config.yaml
num_hidden_layers: 8
hidden_size: 768
num_attention_heads: 6
num_key_value_heads: 3
head_dim: 128
intermediate_size: 1024
vocab_size: 50257
hidden_act: "swiglu"
norm: "rmsnorm"
norm_place: "pre"
norm_eps: 1e-06
positions: "rope"
rope_theta: 10000.0
rope_fraction: 0.5
qk_norm: false
attn_scale: 0.0884
bias: "qkv"
tie_word_embeddings: true
parallel_block: false
init: "orth"
init_std_qkv: 0.0169
init_std_o: 0.00423
init_std_up: 0.0169
init_std_down: 0.00367
optimizer: "muon_variant"
learning_rate: 0.00857
lr_mult_o: 1.56
beta1: 0.95
lr_head: 0.00385
max_grad_norm: 1.0
warmup_steps: 200
schedule: "wsd"
decay_fraction: 1.0
decay_shape: "linear"
final_lr_fraction: 0.0
batch_tokens: [32768, 65536, 131072]
max_seq_len: 1024
doc_mask: false
train_tokens: 573300000
max_steps: 7432
dataset: "wikipedia_en"
MLP neurons of a small language model. Each row is named by its layer, matrix (gate and up: input weights) and neuron, and shows model dimensions 0-255. Each number is 500 + 40 x the weight over its row's rms, rounded and kept within 0 to 999. Numbers have three digits each. A neuron's up and down rows have the sign that makes its largest values positive.
A block is one neuron, or neurons of one layer that tend to fire together. After each block is what it responds to, as a language model described it from the Wikipedia text at the highest values.

L5.gate630:460539502462533467483549599553504461478542504499469474462576555504480483501522529494502425485453544484491476510526463445424493497525507521528421509528433506574563574458501487504477479501469514524510521454508578454523572525466506491504437485561577501545524482485425489566562558510553487465471527500424456518465593526507473496405548485486508496555519481565518510595460451554571515559507481500498538514494490508543549493448476458467542458457503448480483540521520492555447589499552509464508520536520516526443503536455468416490501481468491548471489523485470531509500455494490456498546503431475498572437513505462459516550494491476451458517492540488508504523552475463491546496519544510526422435495513501470479468456438545528492485460560552501462450500481536545486391491498509
L5.up630:498479579513541459493590502577496492497472526489525594454457466460477449497565592521490591399460464537505456468486534476541490496571555523463477542496471479435567521502534533528464460525495502530505535533450501481574449477492447480491500536541499515491497459541469523508527536529464489469476446471417556478500505520527459525482528485492477509525500487456494527537550463517511451510508437528468499521526455503460557542456468503545588512464503511539497561518533405577514505496506477490574514420509510474469482503544550545525523428445531544473471529553585460486442560484501548536556485497518550514446456505481369560577500430465483489562511468543568529511466515489504554433478543563459511461514517514483463464489541521518491445528453454501464549524580457549441464499515491
Ordinal and position words

L4.gate59:529480521477431519478503512521467485481495573532556507509496506502521460522509530491470507501464516435504525568535426471547524488567479485506491570479537386479510487492525541484521531512455495501484491512556569522503460477366506515575571479529549555455484411434477449489574542499451578524471499542439514534435531495602590439470543526554525481464450486492543547512574503500585534537461460532534528480478538485422494495439509542446411559517523530541464421581539533509501508494504426464541590451502453487454551489495465535543518478504543543576532465427540454496483495504554478497494506551482461496511523497468473524470483516493560448511559533468490502540535486477516487516432551423480510431509478532524474493425510513466474515429510477508488392470532471550444437516569538
L4.up59:458554505533443501485521476588506467555564506440456534513457530540493465493530615523499483456559572436544468472632444483512560466522482461518461497505479481503516497410511542485488492483545471505543546481524539474499479477452440431479514537473610482507481471456467524496498479440445500520536473506470541443515522479470523425476466474542545432444505473495564520605510557531487517485496502517519559502583551549392442493460498457503500526421563450479548509536527482498493478467519503560481558491525511487437472505462441539524506490485535503560512493464476537538519621581522490540448504519514476464505508499501511548538404550538559497609546487507460458518551439475500421488495470477498502476437521498483517422449531605527505535438527502569478529465546500529468451468546476
L4.gate338:443501494410492486436464467469439530515548457521518516513484509496510539528476486469527460500404529480437439498469477503497513465491465461465482518533531545536471440506573531506492486555517520464480483520528525502457475529533462475510434532525516532469513515578516482553506489478568565532505443553480497511521533519476500516498578536501526520538576515510590473554461490567547477439542419563516546488473497411466523474496478571457427582432578497483540526490460551510501531510509482538525473538568477438551543571479400500510517492498498589499531528544513474501505511483476500492512586540522491532423488505472508539499537490427500477502515502500516549487459453471498536501540533516570518494501603488508485448471542508503434560464501472448487457487541472475511535516444499
L4.up338:541587489429518468474550515549467498534572452537501529502451404507474453412504484503512440467416535473416381474457542495471562498533457490453478498508514492520490545469485569446521513505471514516477446504507464554475473553491506487522521496517575497423415528542506533506521511500535497481513502598399523497525521474475520561530520484490427517512543596483508517542533495595461513514543490535514461453460452440524446533501522570477600544442501544461445460496525513486478465487508483578488458546523467486483503472509495529502520514484456548548456501507523519491516511458512460516582473461468496514468486525475481546564503575464514420546545483533568564481517477470502501533498472524540460524499520474558489531450494513504472533445504468484546486504533460461469537491577433
L4.gate825:453565487499471494493496496548422503569529506516426494522522554458436523554525496476484503443502506464516509505506511448457504513488500430572503473527521464487491500532444517571516458530535491468543473524409453488456552521498541522488479430479566504504510450500459518515523473434457488493529480538501517483478500575463467482538470550470507511591424486545529556468549472446487486500515485443451552499469468423459511529453458500540505465497454479514453500452494497618582486561515495503443486573545543504516510483555474532427636468555502510446470510486610508522512538494477555495561487534408517488469464545456521545512503493485499509490535476556491431494488483427424513565544501434525548438489499520514493463500536500531562530527459492541474498461505482468494534505556438
L4.up825:426552452506486433512589499495517497496473458496520463467473527512450485468490471534521478464458479410525482483541483461510496506466466526439548515580530467492498532561478458534428562483510479467508502534455500451444514451558451510442431530446592559518538586551509500506516534475517452476523456529510477446481536492513515463529441508487546508456457502540487428489531521463459429507550492485530566562496565504544508522535409459478500489567535580490493480522482437530420465514485459531495525484516490478527519492532462484437507481545540571529492584516471508496495503472463498456542492471422499559504445502488519465543417460490588540556470520573476507527470576581548486519562521542495546458503599521484492457484500564510578484549477472471443429472531468514481542497455470
L4.gate966:451433417482475495572498526591505496562552444493512503468476482492448494559480499474480453486528462506521535563502502492491535466538499449536471571527607506514583526490571494498474496515522479513562473512462535485475488531515514437446523492524619453450514526539480501415461503483518513522458465512491517486473502482523512539526423541483513469489468386498486486494456483577490478541509456410479528564491540470520490555541550459513421464466453508507455506473540503452496503430494561460520519505517438522495445474391381552543542539499482548522530472542487516570555572474472449550551513467470513473547544401497477541483564540474440510508592506492484458486508559458502432564437455481521593559488582459499522440464467471574449482484423465543520462479519491458465556484524496
L4.up966:480478460500467475440530470557528495527463470500549587490515543479472501536512465557481477555564489529524514465532471508480503492512499435471542467543477496506441565460507436488450504435466531471525492498422468414490531432499443482426536461574526476535536526538458539511420519438556494459540470472541485528474457531566515449542474521502502555477452518499615528510455543534455558568511528555529562541498537489502480546536576503570491459504497501491537493467597522612466488532530541489514436463469534483425480444560517466480500474542464529512558519471479558460495470562480546405520561481517436534539482473554532468518483481501526432522446462501507475527544527473505564480508514532431521529467455486491480525457608500487521519467507551509513560440503511454549493519532506
Ordinal suffixes

L2.gate311:519517483488561430522514496505453470499513545509504519479514522493496471517510559446474491598550590504463488478509527444571480492517534474451501615553528506535520488469548491494528503569455539411615506490427469462527469542457552497450472461562545522493501473534436511497488452406437458452508505499493526578460534529418512523518464483498460546515540546492522520449555384541496539510567515474397585487497511472483490577428499490531434531492538454586471484469473506512491421452452481512536545432506518477527451560557510453463510465476549489496495477582485466489479470449505538489541556511510405485429516506469497450487442498539544547474510450442530514515560464588446446543498458504525484526427548459390495528484484527463472491428467488501502558507461543476532526461491525
L2.up311:525470510507582407528473462513496529494572468495501525507474469519523575485528537546477493458393597486453435447435368478452502469457490502482510455529478478487525379529516485462454435522458513534480456512499559458489529491476465514518510458554505476468528502500443473534583528390443518488531481458482482547448456511508542445495517481529556497488461527522515520495513459544510446488538492537511507430490513599478554480515446524536536466562545465532492500519512479492412488513502531454471433565532523449469543503462569474490501443545476484476481464511439421430502524466509500524460574557465535545440425502457451555477542446498508521485514452584499548587463484535447487543534445426462515483439584535494422500494440519489466427541561467549464549486465498516527512511509492
L2.gate551:536610498446466531506456486498477526587503549490531553558566534453506517497511523493513451533545562474497507467495460489507498544514527449529475504519526527516476557493482488451480516513493490494514526485568512539501475437424559529477461537466477484452439480502463490462434496501531548479435467458515525437472525465510540464518520526541511523541520442529496482446519548534597532466465481504509536535501499514521478472456505496525497506451572471523495523493515479448443553492535446430507504423531520490532475422602530468492581460530446513516459475478523506422500434506523569537466555461533461539513525457545487587475564523440524546484475499454484480495583403522470494586478495526511444522487535459473512502541516530480497484517490422539500474526450513550413517502551549
L2.up551:512554487482480510522407510517452535541592512503518505514518477488448484499543523459520505551518500517543508424461503488450533559493575518488448410558516507452507475485495430514435507497475531543546507423479493589499440450506503532504474478492525426509454517474512491433446515460491452452520521545411518593532489517480510456536514506530455510502573564472495512535517514506554550445465528511509481492486454570440525501457494542474487547544551438503513449475553460495448485448542462476500542465544512463558499497572527503490504501493585433498490563458476490504485534507530570574538551541566487555486475478566542571448539534550568603541547475458512474524561495448510516548447485521444503460466507527482516515553581567385478450464510474497483488497481494498479514447552528
L2.gate868:475501455433533480480459474487494521517473511503471508500499518541485455504534416542547550490508554526527531509484502515491451482491493497364551448522457534538593497433487508513472463501513564513500470481430470524528543480514495491451543490458440588487478533489517544512518485521454577514457536499510471576458499511531560456530431514432598493508480488506458546445442538513486496518512462545534571449533451463414470534494455541558494485539605516456541513545532507487516402504434458468445465478488541482531523435509490468546466443470549538521497483488448538435482512522523543510483483505550566487501542530516572458547532508539500488439502486433532493493468484541468503454482562479454447414534519472473465563558515577527517528521409425571500555528456510500443486497546416
L2.up868:586480441553443500510549487477489462483549504492460427551517500592481467474386419386514524467551458460451444569481535546482437478505545505500517525546462478496448473442517492548561503553444485444449494498477512483564446571475497491478515488515521542510420456441447484447485539552409574485513543518521517487526485519536535476490408436552525420615498494470484539558529537491508502480508519529475590464570543515448465468514566396482504459494566504446534487509537501549461510501532582534446475471517509539445490495565517492526552495506516530560416541527509470506509539488475503487471534456504613555459484515477516544471483497417542520404478472501543472483497520583442554518531505472564424485493500499479466448552506554470541507488417472538525505476495550464480542472477529
L2.gate902:507518499505452496474519522586531522517569548534493517540502589525482512533520521515549492517479505546506504510585539603475478465494536509533532526510514546467468503470516453424476445483449466470444453472482526482559461472584407515515548477554505481496510518500555512484474427459474500514476485499543463494479417517492478412493504512494531433503535521462494496485495505519489536484463518482474528545496460543458478540528479513476527486509542597472481554548514507521517465425474524517466480499589523500476472475483475547511467523435489439454555537534522517479506454442470491496431552434450526452536455499507494500547476468540512507525497503496518545425514539526505550476491524553512493498492520568406455554432494563448537538524548482548496565489504456569493509488499456
L2.up902:471463464445473490471515513533486548531540549474520581527535480498501493560462506551552528470486497500467510538442495556515482570405508506483438479448510529480533542491557479532473493529533452488507455512528478421592501555502439495511478530504462491515396475600487511451446523429513555575491506499465462468479541501521486508552455542471509501477466461603478468513549461505457444497511456506441503427507500546458466497461512496540515474508502548551502557482547444499452433460455546470479486491524567510521508501476551550436490495509465469485505520466577475466484455506516458452536488461576481523496449510521558538503450487522553470501537418538582507465525449496466532497458501499532441492519546505484464550462486529519501573502490482546472518492556493473551536518479354
Infobox and table field names

L4.gate568:583551479494586503473467500459560494486518443478457518502493587460476560511507423483516434474508526536544469508478555470478480471504495577512526513516447494587495636491538480507416464572441532485465486442538447468550472511528469551526491446515465479484435459448524493476549563505397511504421509479517434519560441466492525488427444455448560482470485576488441518452463536512535426500542515554502622469482479477447419558458562531510492442465543490485518508531483503541474484499475489522532531538514516543612494520469540497453562539418534485529555461496442483540535450495415584526537477542557495492512550491489468537507546480493519430513506446494490431576571517534471522493462525473522533462476487523429526512491494528480449536405477547472515559522544537501551539492537481
L4.up568:478475502508523499596472485496547484587526520504523470538521561495486485472503493477521395535472446502484509560492458465423466488529447499544539395472523516541462527551583564511536478480520505533455528541502495441504408455557557534565498489529522515454493492452452531509490476519539495569544511491454540470387486524511523466481502567499501469522543424543518429464521529533463411461522421571473504495430501492443493457497491570482515464534500516517423412504561491529513532514470500505463503446542540477523469460450515507507498460486473441429545494460481489456543461521457480521551533499505475498531426505480481518522525506487467477538465451465555555525519518550423547451417540526475494488469571524557524473489511542492529513540507489464450502573476480501512540444473545
L4.gate749:492570509521529392551466470408584532526520443527583505429547473467524464527556495498421432508481531422524506426483495470483536527477493522503474522506548506434526530514430502578450536572489553489504486514463487491562547506476467495577525472462453425474455579509448561533504492525465537474503501427488416489489473508427507488544490516459502496533476458413490506483550457521539487520452504531486574435441513541520468479548463524552508508415448471406493424521485532526498439520516511488519444541540415549447572504495513481493475517459446454558486517574517482459441503558465470493480527440503536499560524444446516531528542553466487498470500480477519478511551441504426486507418517538528527485483483486511467457439485519490513472516498530489488462468493497434486506463526513
L4.up749:414478535472433542468516458479466557491539501506514517475522523496531475534501497447515437501498545547538529525525514524451593474477426504501477506481510484532497459439511459479483508510481454565553522528462563461516529525424519470434540538511522519493546437502514473523554497454499469538501485544488475503428574445462541580489448456503532536423436548499484514446569456441465508570543492455486549468499496494507551539476534438497504494478492510526501513439522422525441459466509500468503529490525579539539478480371506488539457493481485498492544564442467396531460472526534530459546516488540578459440558527499496506518511485476492499495462512515486513511517501472485422500523489515498503457561526531517484509508393455496432542480469492484510556501533549463529497492488506
L4.gate904:566500538457475493505470422515552506528554526496580510464512499514517515518433513445486467568503526462520590521532475519459491541458571612468448489574513488552451422557486492558525550427562545509492455453462497521594531403513552531504548563539595483551411462518506428485537514512563493529525534502481425500522495462448492477511531417456513434441508493524453497551508538491573501461430469518441476575478489535499467472474536542514571506530468438495549485525477535528538509526441534526499533484530562526531475499524546503434482447463534482581510486522483414518552536509513511412512510474520527560502573476453481499522528529538485602566553495384498515469472544499392474509537492465501472492570499531496513470457494541502488461498530466480468514490454540486479507438484515
L4.up904:531525462472504476491484521528489535485488506537538512441459540501546509538549507505526543472529505440508520506516493498489470461489568500462515460491512551559478529545515494505514507441551478472498485560545480453485574453420533528452481544532483571542462455493445491432453536473545543481498520523548491483439499492516540461456478509488498564515507499494543524462469479489535517501539460474494594427584502567528508441488514521509513479524523526473470527468509500582516503516497534485528487610516550526481447577522507496404466450496550432474536513464498419556474440450431515481534538491489525572504485541433488469487487471462519460416494567417475507529497477430574521491435535483440498499533419511451469549490532530506529464420463430509462530456470502437481526526492527
L4.gate978:486522419511503458511442558429453518475422529539533496494510538429563497527423491551527412463489502519476525453497497441481457610579515525471487482545522498518502464481525494524503537513462474476494442466545479540466476513530531483470574533567518471487552515492513489512479504489516523551501499493546506492509496504397480549484505529472498493526548422481465515437542426590522477455511510499445545416460432516537471477496478527465465506474519485526536523616485520525428473455460538485538484497486518489470463516550540523523529612492520497564555558581463483502555534477501437474458500423565586477511420499523499554442470541476481489508452485521517443522518513504504453454559576536475486486523537483495465543467410453475505495526521508520494511508486574459438558542529482
L4.up978:503552524510472501591506463517541540500441456519485484488505554484502415486415478450504447536485419452507549489486536541466463566491503484526475486470524444470436457496431452479457515542435432482560529475475510413514491516457476501461499531518525536524476503526519496498561575536566544575526467521500502475467509504485550495474479558436537495440498459433397465453486441538462513502523480456407511520443455495515509504519471494487432475505475496499473538482457508505461542458417540575560474423574424487494475514456536591507496585491424452532448607566439483483512535587491395521527497461485495532450405456473557532405473502530560541568521471496440525476537555483474552464472476578503523416554448504528534433439471508465559521445504533501514509529590546501521444503464515
Table and infobox headers

L5.gate51:508496542487472530420546598554521550491448497429517535470506515524508524547467575465532520493506543468475511531513579586483489471461459549498491496463484459519508482498539438445474577507488493453418429512582429544523456494524483501507534562417465483534498470506490430537496494338526550528576521467501507556497540514545531493549353567436529522462462477441540503464449482533508545524543437523514504413459447451495487454580460479495503452471540442546514487491533505502496474525510547472419539434543510590441490489451511503419539534449501516539519445441498529510460503502437550420429520509544486514476483535440487575426426540473556450484570475520552533506545471457449453492449507478507466522555536462483476526445461494458547478465490473459488483522527534485477525546515507
L5.up51:510436519474483500454563450539567489510397486451511471493514446571517478423523493543477498560529504433477407521541532580494474549405466482480486543397543469526470532461547469526504566479507464492487466476543440479530497493423474440478510528508439479480501420497472453543465576469519500537483574491488481450472551473628523556504432556472524521517501525576589533556474416553426435487469537533431552446524526512560531513475493582528464491415468516464465485470567580586449527528504504515531516528496561517508534598496460507490491485504444477499487431502449527516474454510440527468420510429492493524496497513506604486515504585549551428462466554506481458512504502509446414479437538397508482505515481479530499476546523553512506467544500473518556544546463494533526556484508485
Table headers and digits

L2.gate345:491506500469490500473492472518461481520482563473524478518510528520481508552507447443451565446528624536538445489564526524422456441548497522488417559566490499536517462456558431495502508486474497516433574469499530410512514566447495492542567460414498527499503501534457470541463495469472495509505446559471556413508509461556505471429511584530464481526494458538580514480441472495528483499477393452551474468423525502407476462480496541488497492503461478487477581497508457472535524494517477473437416523440464430521476472513454445492563454484536495485460509468518453504485491512517481521467545470425520486522426459470466560506535451462506476571498489483476506516473460449485506527436519557545494451494553513586535483528516504454508483433522567433557518477465539499470443491491546
L2.up345:512448449481471535450482486494473485533506546497427515485570534490456530465534463478493524459478513512499531544533534523473517494505433587473525567517465561490504463414479486547490531524477528449498488500469515426510486509454539463492435479544495488477508457551506464503491479405501504453471500559480521353542517493496469514531431459458478591591544476555482514462467481501505498494476485606508520480455484469524583493530510549475541470570529534509521447550546452517577508427450425429526482533489488478486454460525495535507492501485459539536443479557482485584361555502475466438538562498471575585518462474507484572541516472489531425557542561536599412533516557459534519555458422448547518492446494514509513555477553579438567521455414498462535486485513491532501507539521544
L2.gate421:513520536484521463543496535452522519505506469523531530483373462534488499420564560527440466517432522467514434446573399477428514483419469502517504488477481505538539486577590430412435484482507532486478453453499441468485515363518473540489573444414523559536503486480510498500550454416500522594461466502495476502444508444559503561517486516494481518537455460513513533508495602552499500506421443515547577491395524473492493545509474512536598486599455508552436476454520499565454494473526482523484472466497587421580558545494479510541467512493501501499534521490503483458505522535553511573493575514519504450506513505470508537521426498511483509468490467534476502520518492486480503472546499506551532551499520522457513538526374501515516447507516503519538450485623478504512471503531448
L2.up421:488499420518518497523522413460420479484419480486500450454479495499585528470473521459502545513524489495511511444472491467515510478438439504523460447507476493498468503465488453454432481483530520524430524506505497416499507433487477477535479488466507530432515470543539505468525427495526467502456459528517596501505472523528470566517536508592461455480542466522594514474551484527467430461522525543562480467527473479458551488492504522511594516478460515570397504526488485542477473523422478518465445510484560483508535490479432539433538529468505492550472545482514562466486519515426476599435537526452528444504467480492508538525450458498472493468486425536481528538581506515557481533500518513490451445525555407507570545521525518517486538510495547582528490468484433608530520486525496
L2.gate760:466534548474529627462484482587486502498544495479393543457479439414477492546488521482450464446487503506517501504457426472436549414539452542540531509539447474524428428499473526495476551445459490544463511588495509479551501550449440467472541534543544452543447450490413464553571523423507543379469515551501513504590534535529399475504501524504483479530473510504550562485527542420526485529495489572488507497499534473504518572531542438523412513447474535457516548444460481465454423495521456507501471461485483455500560497539507488575465519502526556515503508445440554509493501510509553488569553449547495591547485488527503522514489522539495537489528479574517517530519548570483496490519520502493519460483494509460562535577442472488583445500457545467442593477454537479457526500510512
L2.up760:485537567424543491453429494569456504481516475489539535496473427561500473499484448538479472462546514518611426544459460410547593489450386516518494484495501567549497436434451468497488529439494477551501535532484492510563575482452497462522486467509553511527464493485507496547457523415504486417516503442536511528492529471489405498423488456489460474489478507521488528500481440486512469512504502579519496549533599504494511564505526527576449575466538524509485517513448462484400457461489517466533495442427486469549519498517527523554468523515552529502496595496484494516490460574452478491534466438506456535482547450517530527511499535524548486500505499510500484551504488502538544465501508530494460472525506482502525556500497495504538383439501508482437601481484438467465493522527561
L2.gate802:524513431531575479509479512426576554418538492569483520531535481542559563477509469537448482484550426515567527496480503504483495511464538513463469424467479487456539494494498505551480487458423494481501546438487449443436499587453478486449506504535487463496528549534468477450518575488492391489505526551471479458521571498439481562423495518436518530438475480432506476446540473431552459520465482584497530462498462587473425441485435501483446514493530507551507450530510535559518530504509433511586499574519451504548452528558423572567446614449527479479516499528495499442531473482472478549499474531459428548457505485533526447459535486493462487541504566526439533485484516472586493545531536420417520505516482469508482537585504553513412511464483458489573455461521515467471486560446524
L2.up802:487504476467544473413507464451514610493449475505550447441456556503501521406490512473470480505518430540509586479489469513440440398488490483518452438516499481502450527502507535497515565553529509477483555458462519537555530493561601483442545496527480473517507536473473439499538542507525492524525537509497530535506491495455502544470519433497498540478493521486448532517548475536572480425515426536533508501533496527413466482519476482416453536540439466500503483462469564541523497516483523542552464461483519488438506439528457554591502519500490542440536476517473499423485458428433497501493471481512504521453571572514497480533501460471541467565512581506456448516503486440555497513515486483374373533531511452535580452535495470440431476429446471502564538435471543495484495434559411
Ordinals, months and rankings